{"num_hidden_layers": 11, "hidden_size": 384, "num_attention_heads": 6, "num_key_value_heads": 6, "head_dim": 64, "intermediate_size": 768, "vocab_size": 8192, "hidden_act": "geglu", "norm": "rmsnorm", "norm_place": "pre", "norm_eps": 1e-06, "positions": "rope", "rope_theta": 10000.0, "rope_fraction": 1.0, "qk_norm": false, "attn_scale": 0.125, "bias": "none", "tie_word_embeddings": true, "parallel_block": false, "init": "uniform", "init_std_qkv": 0.0633, "init_std_o": 0.0633, "init_std_up": 0.0633, "init_std_down": 0.0, "init_mimetic": 0.7, "optimizer": "adamw", "learning_rate": 0.00112, "lr_mult_qkv": 0.7, "beta1": 0.9, "beta2": 0.95, "lr_head": 0.00901, "warmup_steps": 279, "schedule": "wsd", "decay_fraction": 1.0, "decay_shape": "linear", "final_lr_fraction": 0.0, "batch_tokens": 65536, "max_seq_len": 1024, "doc_mask": true, "train_tokens": 503200000, "max_steps": 7679, "dataset": "wikipedia_en"}
MLP neurons of a small language model. Each row is named by its layer, matrix (gate and up: input weights) and neuron, and shows model dimensions 96-287. Each number is 500 + 25 x the weight over its row's rms, rounded and kept within 0 to 999. Numbers have three digits each. A neuron's up and down rows have the sign that makes its largest values positive.
Before each neuron's rows, "fires on" lists the tokens most often at its 100 highest values on Wikipedia text that the model never trained on.

fires on: "---|---|---|---|", "ne", ".\"", "ven", "\"."
L3.gate468:499555479499502494545507524498479528508536497523498520448491487528486539481528468509474515494489472545495492540467510463489485522507519504451544476532517509492530487462484529524518496541509514471502503512522533485494470502521509484467496485487527513500479511502526553515539480516545526530531478506532498494495512541514501467466506555493471442462526480522518532474477480517475512473525477484479563492495487487541507508494469532475484535506539510484498445519480506475526492515506507535545488459522524483484459509528484543507536493524509510524491523494490505490465507516485517543
L3.up468:513545494532487485492488505504467504516492531479532467501541482522526529499488508525519515477516509464482524520512466468512514489534502484491491518499526502547534535536503520492457499548524502481462502519462486510485558483490494489549478506515495494464529440468526546540452487487497482470485487493520506484515530523450498519525486475491514520495476528500487507520463493461530503529499530499502471496534471462488471495528550497515468502461510452462516480479546539521500505530520472524502476493524501479482459476462438524548483505497497498491530518552511519511473489476514441495

fires on: " ", "-", " back", "==", "w"
L6.gate276:495489429521495511505486468515543504455480546553511480454504503489504511535524518497462512516493499531510504505486477462527490498532490526480471541483510498520497503539526491510479508515528480514502530479452532471476489527494518531432495525503516488502492442517514508515489487471483538492506484465529519551477486507479502548495507525486490464506481504478530486530504550531520518507500520498471513527483485473510492494484493498493469527511534491458492548451484494516491498515512504503501543471465497452487520477491474571509492506480465462545480525461461517521549529496488501535
L6.up276:522514495553499502534492527506485508536469518483485535511468473530492545457479518525519517507547529496511514492521457445505519530503572508488519491470507528485552467517481519490486537470459473459468513513496459489469499514442454498523504508491538509510484516479483498526501520502518546538490501540505489516458447496519475551530512474499472460527469518485523534463529466478497514484527494515510541502551473519542531501506526497491517492513501514500481515465492512498491497490523486523509527485490545523486510474509488480487472486526480508490525518481465475499445528504501521497

fires on: "s", "1", "ter", "mb"
L6.gate646:465471528537524457506495498507504472487505496529505523510495463535474483558550561508497529505483505508474485517527470540524504460504519478512530517523521499477473501483484519509475468508525481520502449510451523516479473516485504536529505552523536503495450474528520503480518495492455533519498504481497499512476496510458510454533530524468474502492484502516474483494553552482542516477468518473500502425516475455495534485505512535483509457495478510502485474514493476472487532505496513518443516507479481520536516496502487503487498476500514481517520503511509485523537505488517506479
L6.up646:484531497454472488508519521530506488463472486524498451489486485505454444528491503470466462489501512512438473466516486516521524546464495491527527537497559510523480527521577550501455499504530475528525510525483543535532504514488538508465510483481490500507473534483543513496511530488483485533493479476479489493522509456538514539467490476452495516485503470480538535510527490511524490511526436483525500495531488517521539484489485529491496504497461498489540455499514501466499519468513480511528553496480500530531519477487470490512524514459453456503535486492470492474513554508521497516

fires on: "1", "s", "-", "in", "op"
L6.gate515:486465502506513467470522504493529498520480506533525501504493475516520475555522462517470559527487470501486518488555480468509515468494528536546513479500529529484520504503487505451501486508525522474483490498463493493479498526462498525492528505541489490500527454464513502517527478527529484550499540512522563461479473466479531502505490528496513478551498467516476482495539498490455560519501477516516490501527465473496545470499524504512489521484514461475485482523485483510535501506490517504499511507516541484470530532511464488482542493512511516508513510465482481508513520545468505536
L6.up515:475536508497485544508484504494552517453550501510447474514527486538483505535488482520515455472493545520511492502480521497511534485491511490507514522547525546494500514552507514498508509482480487515468499496455488495495541507474505529524519461479502481556496516490532497510541469459463538489480528496504485497511488501514509476515502443540520529458488510484540495517483519516552519518499494522531519537489488537465517454521483501510532509522517475524462517516527493510513484457513457534498537522550485466486535505520469513478520485504512487477499517470503523541459535487505496493

fires on: "s", "as", ".", "′", "1", "cu"
L7.gate704:473533504476548511528516483501506477546509478481540549445534473495500471552444512500487522482421468531536495523528508508545500509503450461468516475534489477526501537501504483522489480506488492482489471471516465490484472526502457456462530482537473460497458506505486496477543505514474501545493516531509510507491483480465515531527479521496550498498492514513487509488489531473510476462527492475493487484502512483497512485455483507510527522501483528538500525500494527511478479524518511531480525487491499489494488529520529447488561508486506461491470510472544479509475516460511522531
L7.up704:471492532470510506509525484546543445545550500520520495501468463475494535521489473482475502499464495521483526468499518500507473478520509490502528475517483492457513502498481494532565550469511485487481545487479527487523470542524507464468472456487453516481504546476519490548477474527475462505532536506499483486492476517509489543520469445495476493515506503514470459501456522480535482504500476506521485443476485522481520472528522532497500462489501503511474484525483503508476494561474506499501507517508459475522555509508511471466507477485500470493492467459545494491496521468514504518

fires on: " ", "com", "Com", " Com"
L6.gate466:460486515540500501522504448562491455484486465572523525472496545493548454522504524467442509517417499509463490473486485510526483469492532566477530478484511513486521511501487480465555483461558512498512481537468508511481529486500545493476483503507485489482481525487460516466465510529470500520471523486519526532493488495471469505493526480523492489468474502543475516516519559492529506480471534523514505515541502534515494487487488491466516538521541482477538470497485509549522513527545506491504513516496505499504470460496481534526510466524520511519530467474518479497497504542513483478
L6.up466:535534500494529498431492498538473476490502542554499463500533481465552486493492494483450511516455480499496554531485468514488453532493523504493521490493509466484538467521483519448499503463521492467490536521496508506492528496478477528476487492498464500497505468480474508455492483503478558508520519531479464490493457527493482505485518502533488478476516483489510499500493500462543484514525525532480524525525465485446480496517506448460484530505509483460541487482475481472537518456547533469558497463456534488475505499513508535474496524496525537509485488495485506493497497497520478457

fires on: " United", "s", " Hel"
L3.gate357:528475477526518475517508512508528517550493483498525489507487490521546496469481494517448539512520490482513492502510498505537483520483489536463516516496532487521469472475502465493482482466492522506518499520472477480452507532509510525466488525497488526493495532485515500505509499463521468492512527483501477491480501541545470490462514529524483529535498495513542513514506510550470501523513479486513486496516551493441480466468501454547506534540480478508472505489463490467486511510476468513501510453515465507546504509497466483474533448497539475506492494525510512497488494552473491486
L3.up357:494500567517529451482516503555494519543542502527521466491475498529482454459511496500487522495539478492513468545527450535506466515512545505481482494504518535507486508479516469488511472500498497524522493496455513458493453521538486515501482531517519557489540485523509472493535471456470465470521525549499527499504497484477478520459491506514527495481488504546516502511500480522451487482466508488483536527444478531492522514483517462475461533485455458484532515478521454492519520476508435497473504507472492532503505531532462499489482531513509508535497522488531485448498529531514511448

fires on: " such", " including", " as", ",", " of", " especially"
L3.gate728:518535471476501530523527494503470477483509485509507507491440478500521521488531500514438517503515540521493482483493489465487493512517496511498542506541500515495518510467487502524508479480527515519472505490481545524511461513454489519464521486544482532510485532523529490506481467485558499518538478480478497526486485543526537528462534486503506491513463494497514510475514534515475533515487477503534468529481468526542563502480453506481495501489487498502533517482499507512488516541505557486409486471488468506509510542485487486488514512503521515488517521512490452464507503512487491511
L3.up728:513542505466455472519528521501473466483455475517506505455538502485468507506494487501500493501477472504504508525507482496522507564496503523469537488510489488521471520484504508508464492543449457487514517502490555542561510500466493505470526521531498501454476533522535530490521528507502460482464469439472468541461463524504521473491496510470453459479453481497505493470498520474492511444512506527499520485532487520524466501488485479534485468515477511496501516500511506512545521485503509478503482513500506458472495478506476502526489480458512494524519516510503489516483488537458511536

fires on: "s", "S", "be", "ve", " Party", " Ve"
L7.gate705:544505468524450450469492502486546496517540505489488508513510524510538500515510520523495559502528508523520470520479527468527484467500487493503490556481508459551480490455522454458480467490452488513482460523486488497552552548474508503524498533499509492507550523530487530518510514481489507461500527479521514539456516503490516511517503539504473466557485535477497499530504485492559517512467505493495515500498527498523481447464526444517480501534493518518500545484510509496487478491470471537500516503499448463542489511486468512498487482476491496527471522452482474491527482515534469477
L7.up705:508510517539512504525494524471518490480493514464499512517449503496491491537508472495545510520487461522521558521482524495531500526509475479530496471518485453526525512528492496454526499488470478509479493508524486499495511493479491493504472500525484498532502536516489500479529487517486547522544505505505500453468516477484494522481445503553504516462520522488501498470509524443506501524473480512512499487482520472507533489509542511488492460496479501519522542512519515544501526498498469524520485474538512542492536506507531511502525518495537547518541498487513484454463520494493515506

fires on: "1", " ", "2"
L3.gate320:521498478509513480482486497545562524507524502465495496468513549511506522444541489472477487520488491498496509533546468498476513514548546545524446554524488507559534487442489493456514487506498517483505480495501470475515556534513530541493530491522499495508497501505503550535501520495521497505510446518501452539482501527446504486483470547506487475526482475520493533494476512522504522507502492560516486461500505452540506476530478510492557496521494464484514507506472513506468514528506500518544463512489507523515473517488523489473482470500478466483510524517480482482486485548491469508
L3.up320:496490526490465495516520486480510521493482458538466516521495466479531468484504568492538519516517507478490482487510513501471521504492445531477532512492516492467508510539493532495481520537455543527504478470488493448476487496474481484454489475480511526517493494529537462460498483455540515522515537516463528487508501504513516481534521487505514483457492521529426517508477537473534531491484487498436482479472462513517489480486522505499485527511526526524537492472487523461470478496475482505501521484480539453468535504465464460489523505484482533518509526481479524502465485454506492442

fires on: " of", " de", "-"
L8.gate587:514530506514520488521444462506478460505480479514514531503483488471475507524478520558572517503435463495511501507524522522501541475457549532484508480459494477501491498499484525494531476539490492478508510530511511490553513526481509486474506507504491440520506465446517553525520467516478518512500510468492472509532511484456453536467492497512522505518478461463499547512542499458466495491524512489521492538474504501467483466513522548527526505506516458528500504479516534493470494507494520518544499473522513522515466484493490487530479474476484495464513501484542459543486553525473502512
L8.up587:528524562518478466497444489506504546515508462512498470539458506494501487471497489490512514464493481525511496527505549544497503520504537503493495468451497518512490514483478496468522468573482525463484483566510502480538510468477485476519517525455502492517488532550516505497451466496500514486474510516506511497463481484472495530477534476511449520486501507481496485483512485491530477501526526513425481529496539504513493501510529471511501502505536510512521506484517531523503498479512476514532488502528469531464487487524506511513488526467462497489510478470497512477505521528511499490

fires on: "s", "S", " In"
L7.gate385:550493511528525508471489469528505476543554510503498497511521486532533536483528558479495504498485487528528509521498534494548469474537491452513469535493523488529505527506507464507516484519466464532498538525487483505536479537484482518451501507504458524485530521512491546492498511500494449529541527528504483510478538512526532566504487490528495501522465490497512524511509540520470497534518522524482514468528494518467457446507525515540484523516504512521465524470511507481520467492489474484522494507538460478462542511532489536519476464504498497530497496475508499502556501496495495492
L7.up385:481563477507477502509580478537499502485456509512469472511545465523498506521501517542498515498555481548523510521505486511498491547492492469492494505496522466469490481481522511485515512477455525472477494512551499477503456508493472524477522532515485435508482496491477522505502454496471547497498544460482515477522471511504520539521571456501525467539522486500506520522500513496496478504507489466509504482512459511519521519547500490445501503507518502495497474483488453556498486485502489505498466523526479538490513525510540505501524495509491489529488500471503517477503476525534525484

fires on: " ", " (", " \"", "-"
L8.gate590:534489457499499480516479468497540490530479503492489460463544520479526537480486466497485480535476521522450518512499474481477504482463452486522491516474537532502474464518480490483524498499476476514533535445524513490431504507484481472449491477507495514530489481547499525503494518483503514479470552503535504535504479518493513490487480536530489506499465523482454491565485524432505473518462497536509478520490531472498500497467448484490505547487482478516500507496488455511478471529498517508488494506529522505478509489512459518471497502518476512508542517477475488520533505516485488452
L8.up590:494452477509473488490507507494522495523460564450494545484506526511458515498525463550524529473523487505494525480505519471509504544498455547497481504527494491535511495482485482506507516499514493556450496476452528473488537495503506519514502483497497509541506539502458467468508493497531473519523478498467504502530442495481475509487474545490479476473476501505463511495513469485467511488505540494443518526514482499495507537513480502512491516465481534517477501472496481466478484520459503497506476497511519530522514490519467486491503463488476498484495531526478534488530489479469537506

fires on: "|", "0", "1", "E", "2", "e"
L8.gate1:509526459470523515480494510524531439534492526468501476474523533524481508482482526526480486529454520478527509515498514486477476498508519495460527517483512530527518528489515503546529503511478472480502441484428478449467507516500459512480519526486476538517464488471542485524452476510490503476504492489487520507507460543483501523523453481505465502519505501519512557511509487494531478502528509482505457510516518446515480458457517482510554520524543481512522500520471517536476506497514502492467535519490494462483492455489511528517503455458489477539468466475503520452518494508503511488
L8.up1:498516508519546558481493503529483478486511521510488463513469498524541478532461527516477498499480507494530517499499494429484480531513485527519463511505484490467536495481491531474477511468481512463486479529474455488532480492511478541520466512477522523504494512470514510458501523506525495523482478541494465467475475484473475467473526527491436518474492500522518499495539477513460496484502485487486524477531494420502493516481526485527518464530491530507511483476520536507494525471482480495498508542500500490493528481539534474520500463516536516503484487547487511464508505486479493521

fires on: "1", "s", "'", " up", " [", "6"
L6.gate605:471496497471528498492464524495518507519496509551500527482469495540459466478522518540507516526448468479487505477534491502486488436521493528501544513496492532515517508515487446522482489520500453510457542472476492494472517523459480477487494482501492495519489504485487511492515473478489476537520514450504485528547510473496516502490532505448523444480472507525543508486560506507495472486482512512516480490481492501502521524495517543456500522476467526467516489540512465520501459514474521478443524504503476501526499496483497502457524516516455495482538484516508474528510474481484528465
L6.up605:494511483465526521471497532500506488513493563509462530518495493483457487516508482566487543521516483503460488486522457528486452517512517532544514494531518494486496505492502513487453508517490479486466501518449515488515519521474529494484468486510479510499477521486491483512506498521499489494496528515502488502502479480496481503520499537537484524486463500509519509492530494545505533504533493468522526481488508529527484522541499533485491454516500536538519516517475507490468511530509515505504519566483500493471510493483484489458522480519472500491489450457539522544489533527484488500

fires on: "-", " (", "T", " "
L7.gate502:473501502473476509485495530505518502542496493514502472482523497493536494522504474480530498518504491505402533485491435495489474476523551468500516475525511487510529460502567515483485501490508517477521501488460545506479509561554491536476516513518477517542490474498504508531512521488544478561508509522530494516490520517504490528561464506501539460528491490504484533544521515482488481521518500476532502475527467482481546456479456463503535484500475465495512457480513498479480532543508480465466479521520497503516520476503448485473491501516525479527547512496490464481546508524533513489
L7.up502:490481538519465493542492496495528499496523483536515535472491497479486527505492501459525513484503505476490539488498493483495509543538535526503527532487533531472517467496486491517555523523485533505463488499468542475464476551483506544502480461489501476515483481484550485505506534477500479524509521476552518483490513497452504473469449554525497497503449520520485519495495529518578480499534505472485501482549500510496504462466489494514483497514511477535503497476507495535485551500514490494513500477473512527489488495502534480446504482465492542535486544524540523518496474534499474495

fires on: "d", "n", "mp", "bo"
L3.gate570:529537471520516544516517470493466482485440491524496513460498482522524509499537475485442515489523478516496481481486502508532473498503473531482505507486492512496477469491471479480507502525480472557501481514486512502482512477492496524474524532525492514452520520462502538530464470547500530502549524476529473521525502467478482504519491519530467488469498523494514507503564508476490493472462524476494488499477477472507524498483484510503532473531484455484471501509507501463484489522502526444543493497471442509556519502500530503484528509495496490501495540493474506496472513509504493468
L3.up570:530534508520482527490526502520491482507452498504472502493491472471499544513477519540514517495468527515523494463517470501485552531499495524485509562532489530451498483542505472475524530487498499496486518512507530520496498499472519479477525508521506559514520484528497518518547536494514510511550521486517503505469484551471501540518483503538505535482527516522503494478489530521499488453506521510494477531514462511508503476556478481483505528534519490504514528522527510540502491494502503564475469513504486476485516469517495511465502477473487513490522457530480473505511501494471539526

fires on: "s", " his", "'"
L7.gate23:503509485477536498473503500503492520537513540505480501505453531554502478475546510499482518514526478558498501519543473475572505514546500511468498511525472474511539509510469463540492513505510491497513475499495471506512499516440528540501523494518537495520542502497495497511511505495493471563507511513469500502494534461520509521522451516533519489489505511516494520461538473564528465497550508491486476469473496449484536504467539484531480501498474518447490471556476461524539519509519526472459519495467483540498512520451532491510539518520466500479462490492444512521515492518495468485
L7.up23:480473458502427451490458517484522509508494502519500538498489525492497460519502504521488533516530462482485509496464537518514474571476494527469507529506527444507453478537497444486462518527477465538541497522473499525512501456489483476469473503472518520506489537452517513513454489510465519522502528485508493581501478484539466522546466493517488495484520523532530465509463539473490501489481525492511479484552452515511484492475461501549530494498481495503495467495512447516456526518501486459474524512520494544499527486534475486487542477512477513535491492499531486515522467476514522506

fires on: "ed", " of", " on", "'", "ar", " to"
L7.gate10:520497451499526511493474488480487516510460510519498504458497477541478445504465496514499528476508467496506517510529467518486549510489517499465483497461496453490495533503478464529535493511494503532511524499514456495503532506476482537467520546502503445463480535483461487457491515531482504498438472522477492531468488477466510499502473506486534500541535486514525513500486477488528469516524549493509525475496533497530505521508517514522507547530518533477516510467495456492492529467485488505535494470545508497500537492482485513529514511460515504530494482469499444535510522512498540483
L7.up10:535493497522486488481545485541509485468488517495468444494471528527528494527496487498512515489535462500529544539463478553449507526478495517514475455463512525501504504487467522504545491505522513508485476481485498476479518479528489482480492549472523473467507527527501508490471490490540518476461499482513483506476534491499484470510466516544493511478462513516499500486524519506523493481487529497470552506495476523463454481481498500499467490511519480499492519545486495483485534500501501473517526485493527490486534503518490529434504445504481536557544469445478504456539514518504476521

fires on: " in", " the", "-", " a", " In", " "
L6.gate701:521504473483483476483504514482512537508504480530460517481490494504508531511523499502521482485496428519473517479488463523477524470491515499519489492438517491504513528511482507496534477507482493451492460465500512493508517511481514507501478517482492538467526467485507540459488473493511513472487556521486498543534511479521490489498511493480458498541474542494509478504540538498532533519519488508503507473523540519471474494444504476496493503444495489460495516523503479510488461542491474543490456488479495459499445510529519461518497512468508511532544525498504484474510507534497482491
L6.up701:516471496509479462486477474476525503503510535476542540476468485463524506529481467531443543484541534493515502497504449497480486489463484541507556546468475450473492509481483468485502471491482459470500512501462554498494491474524535491447491531486477515489513485485537515458473472474497474480497492500495513508479529447532535538473498496498461542526458487506490495528488511523471474476477489536532477525511508559518500519494467537498471520506506523499491486481465465500501493482521466519489518474515495471534495483493536477501529487461520538507456517471500507534520487453501587514

fires on: ",", " as", "i", " or", "a"
L3.gate476:533540474505482426517507500476494508502481498492478529512501469478523538463501502508482514514527510528487501493511498507555458517501519484498518482492528526483490493478475542454514505473524472522484519546485516510511481484446517489457532476469508488464460529437477446458516475500542476532486513475464436512505492484476464482486487493541497469483513508479508509496498553521487507487506479474493485496456471518540509531497463498498502539545489507492524464518517497476554477477544567509501469474491510493513504544496451508466509467478517515518492485504529484529510501472513521500
L3.up476:546568498459477514503517489529537506481468527471464510493520471485521532485466460508521485487540472549507531482449484518509471523522505493530480518459504454514506513513513504529492484510501546527504553494518487544482536485490515484526531505485534494464492523510494507516469515520464507512494497453463504461531520517496446440453500504500549481512507473465499460452471524465491533518454489514462522497479496510487462535526442518467487499483510507469504489509530508516533544543491490475437501534502514483482497519479468479491506533463534508529506502530452511502519550493505494525

fires on: "s", "bra", "tro", "gro", "sta", " Vo"
L3.gate261:522453521505530437531502500482501501524469512504517515530517499528499502472493493488508500510459512540482497499536511482477497524516536540429480487479508531470523507531503547499499472543549551528485484468497514506470509484483473473490532475509542464529479485474508525473548505522483504478476511509468529538512483483508478462499470492512518472447456515509483509434514541547533519488545538544492494494462513508496484515453490495473508462508510497482482516513502497469500503512493522532468504461494496461485528484470494512526470438480498473468475492484510500479552527492527483476
L3.up261:490471510526536509483503497498493484532475436500503468501473503497451525526494526439496492474522473494511449490480468541553523476469510505490464524486486486453469449483523525514495520488547511505526470514468488494511532505530464501463492511512484470482498516524472531516499506509500512472528495470508464495509532506527503485523532484506500489529483475510538491512515493449463479456482503534508534443452484497495505472523450507480492482522538471504469521499491501491453514520501471507512502526488467484520481480534466494494466498504478491485481541469518485529513491479570464509

fires on: "s", " high"
L6.gate478:507462515541510477459499486507541470492494514558480539514518535529531532521501524480514523504510509543539504543461500488544517492486560511479521469502489488508516484524532481527495498480523484513514527488473492516501522511468445502502497510497563525518517485451516538514461478475498491516511490487521498494540511492547480496522547508497475526483451500491511535497473484529465521543517500555519485523497519465471497443498458494530498471491502519458510542491495528496480503541477475478494507481502478542552526499524465508472470470497480457503501522468474522491555507470507473541
L6.up478:532511492497528472455500481491484525562515467510516469523489437484509505496477544503480526468498485487507478472508534459479507470545493535513497535510549490495449525495528478463500498534510513530475459526483474458515485501518500535500460475519462534507520477453500473502497478543490495550565514515484510503520543492486541509509504542502530511524503542459497522514503506495455479499487464480492498511528452495501486484494472480496489482464528496488461516490511466510450497519522456494463534526504521489514509450536450446448476492521469505490491518544496471492536425508527485532

fires on: " In", " ", " By", "In", "y", " Game"
L8.gate165:468466477474488476504504468543497487486510473544508547478548466515482482505490510518455527530494503542513526456453513523465523520495524529488467525528508487539543456494466516487506478534532494463513453435473536473475486476515508518495517499477525518456497481485492494484486478509509522493516507482461553505503524488503474501494494523523479527525518499492538484481480492535532506490514479490516528517512509463481504520483545467521488535512433466500524483493485473482499457515501509475522494541518504472528501510515511522511495546484552518559487500472514496469480464507482477482
L8.up165:501478516476499485511455511493499500532483522463507549503546470464500512482472471500474540458468523496535559514521504508490507493514468547516507458444489514458458515520491491478567489451501497540494490492524522461521486474488517494495520478452487452514481512525539471479522519458486472475505476534525524522521486520518497475543482491470477526462452510505494482490483493468518482510518476527534519466529512499491516479476529533501464516483491534565509493500483482490473501489476517550523513501507526516495535515456471470511491552511493561455502474476508538540490499491480470538

fires on: " "
L6.gate210:516521490511485479511478505519472455557475492494523514442478524508543527509542544475485454525456501512467519507473517505477473484487525553518570491478491487520526482518497471539538508514500489518498465470505516479478485539465554511519500532516518479497512501465486495500491540511498472541443460503520489500487529483442477494503499529540489464496472504494472513518483513518514482464492537473500509524546508541553504509519462518490544496468495513471472485527509464519487489533451489525506504498502468510513477511484470499467501468470520516522487466479504441478481484464491499498
L6.up210:505488479503489449468471527520490491536440515522508533476466504491520471519497493535526462508483496545500495492460488520501524525481498531521530484489513504494519468494515513513542490477524513490547483498491485485518483548458515463500534458521524469486476471521527526492455504488464475500492558506509509498497503480487505482537503499527522483507445518515508502487505513527474485484471528458489562513481487551516467511501497501501510465473495483491479480522500524475510505512512478522523524476473522528480482493472482478473507503476506503531540467513561503535491474530498477464

fires on: "0", "1", "3", "4", "7", "8"
L7.gate283:512529509466529472449552529523507496496525534513507520485518516511536451469476530525465516508470521520480515532524509496471473489521485515457515491470483501549526569460489437496503499510498495504522479481453486489458515547503490470501505517494502478494481483495506535532479496550479487516511500452484550488491482478497488537546500476505511484519482494466503503475512538515495484500485547495539502508497445485552488481455526569464481481549482505529484508496532488519473473471541492493478530513486500450489523486470464477463529523448573468511505475496502532522515559509526489518
L7.up283:498534544549541468490513520535494472554487457526496474467559522484495483484485526489529510539504483518479524491518507519498470492506455474475478511511506501511487482503500520467507492493527479474520490519487523527532485511527470537522505469497492476504500471513537527507472485507499556533526470475536469476525506463480552477486492516494503489518464500456504520531519521546467447498500477503490491492504491500490495475499495527505523500525477508553476533506479502498491537486533505481501524521474549490518465468548520509491468484469506502483487489527492484460508473487527524527

fires on: "s", "o", "pe", "1", " is"
L8.gate330:529492474492530506468472486526544528537489547486522499509463515507464520526526524474451513519454486515475520454502526486491517501519540480465513497465479508478484522501503478496491519504515489508454531519472521501495509471506541499480537500464549459509508521489491505498489496487503481553546486524500500509510482478494522490496502524496521463500471510488537476454504506483480482516517491496543474495498470486506511527487539481500527480513542513479491499538483476519496499516438469457542484499509486481508483464472508513466487500478461494476509509503518429518559532489493526516
L8.up330:499521482508498461499515505486491517534497503510518513511500483466487450495489530458478476508509523479495485495511538521514511541546510516484505488504500518478498537482494525519469502484528543507485478480467522508561523524509445512472466503490528462469595488506498519484452509536524531529494545559507498469498473448484476501524471514532514517530466510518506479481506497482504524484519509503514549496491568518491500528477534491537527487455508464507489456510476476502506482489476490504463518447492510495478486493479487476556517484510478499530526475471536520469535542503531489497

fires on: "y", " of", "ent", "ia", "ton"
L3.gate32:522521472492487483536478495542504497517452503493477473494454460514504473478466543539460530468478530499534482485491513467493520471504497475485510472513465461535491555501525530503462528506505514451491519460492543515526502502494521487480499500553487479460537474434501525517519480488531489500499486469469482479536533467457520503496516517511481486506489518474475467528474520487520518479527475458535552493525493478471501507483539474495484477550548446520513518502448492463515502501518482471496460490493518501454482520516524496495515460459466484461503534517498460476500522553524507527
L3.up32:505520539474471479509544505511520520520464512524481466511501508502508505514501503480529513457494529493520502461482527497530514498456477492499481496467505472484476517469458458462520495428482472502556525516526530507476503509520547514483538466507499506536499561534525530544453463530470489474491544533492513516483519540500516471467519480532509454526515465477462498503542481471497485489501480477492481495514486494517512466445478482491479489514525524494488515475485537483492485562486476456479508457532432494505518480520463522519498505482453516491475508528437516472515502531480530512

fires on: " |", ":", "2", " on", "1"
L7.gate13:498473529494484454484463488491467497498502505499521504466501502519516520537518550474466527504508516489523501467437529524506506485499484482543472509490477544485482551501481511489500494516477539513535477488506472519524445488485553503502522507490461513471500437509464511473534494470527509546507502526477484536497530455494491510494489537463486456464512499546522481491450515527532505523508493504471513493497539484499525524477477517519513539526510476500512475491509446510458532490470459482517493500490480520521515502489518495475464539516486521474514470495548473511478540491490517468
L7.up13:496485483494511509480530512510512503539505458499472498492524494471479485514460486505510502503517510552492506525476486499520544453473525528503506470483486544558493459509509480491495454477540507538481517459512481488506462515478501506466529495531514514485507485482468488528462459485497518468442519525507514525492530519457493441509498530509503523517525452494528544509465495523483509524512496507472537499475480490524527491519486475503501485473506463495531540531488513485522505507498480509481492465502500462505499524520476538527554503513478487477530527490457495482521492501550491519

fires on: "9", "8", "2", "1", "0"
L6.gate205:479522511503462492487497549508502512537455516541474483493507521543498497517518529506461521540491508486497471507472514507493550522528507540473466546504530536472499493529515508521458496509508478512514465489454470482470485507512489545546513503515512503513479478479512498439467528466475522497491495474504503522502556497484483512483488527452517503525519489533481514477487478527533524532473484477503493480488512497495516475506498521521523511497551452540509494515520518479484507554454450488481549499467468472497522517532529436515477507535510466471511511526508491498498457479523492497
L6.up205:489538508504463485475503517459491487522492504464502499488464500494498458500549490525525496497504511495462471495539547544481548483510497548478521499527504544502471510531521499524506505537520468465469477473474478537506498481496501494499498502512494495540482504552498483455474494483480518499490568517544523471530539520471522457508515503508526509472515482483521469481543457521504527498473472480482515469536472478479497488468471492499491510471548493548475505521516502487483470520505485475486492489481464489479473465547495500503507499527488434465555527529503522550501478490529516521

fires on: " ", " of"
L8.gate381:509491479540449473518506485511507500514519517501509536480474492531506469466513504519493537487484531454480516512469458495534463503518518524513498477470517501539511493474487523485514509530486484446545442473470482522485479526460461471531503513505507499481496537491527538516493514527521487500529466491519521521468512504521522474529511564481518461500510509502450518503483545497522528501519493503489477522509503490546493502519488521525484519517449492495500480500541498490500531522515546537511513531517508511479492518491503471535512489450456530490534533518480465494509536472507535528
L8.up381:519478458545478486507527523509506469525460525551461490511485451523510484506537489492496514480504520474470468520477517565513516488548494522458490462490513532521488491500500493455540526512552548528509416507496506535517528490474499477497472458468537485488517530510532491534465487476502521501514519511501453478489505473531499504553467477460476520495451511511489516479464491491560476494487486465513479481482489502529531482494476456512497471503480490496482513533485511522514493481518524492490477488520523467516523488456501487515500473504523513494466493528502511528493492457484520479

fires on: "0", "9", " from", "1", "2", "5"
L3.gate660:509487502511508508466453541520533503497513511510446532450475503522516518469474484466468514512547509478503470521498518516463517458566516493526514490489478546475481529491518459493469506499445487538465473504481456427505522513480523513483489484470524512489501513504483475465499470543543529522529488460542479476487504516481503502552506499513487485495522504488449469487478524544568489483495477501492480500486509481524491499515501519543498506474483503522513486501439542474474508479491480528469480469537515556488470510492504517517505501509488453538520519511487493508488488502502559499
L3.up660:445465524461472482536507483500500471486432497510493495512489504475485505517499505505525524537510499508522489503535510492481507522544496523497513514487472542475512498504481498453491498504455510538508525504511475494490485485512551531449510502482493484522547522455546510494504448480541496508473510490478568511526472479515461470463481478499489482484469479513465461537504517534505505539456499531469495485513481497485466512522509526498539502498510505459525530540517511496469530506494463499553549493487449471557523506452488475512491505473494503516504469492501528523486497504520500491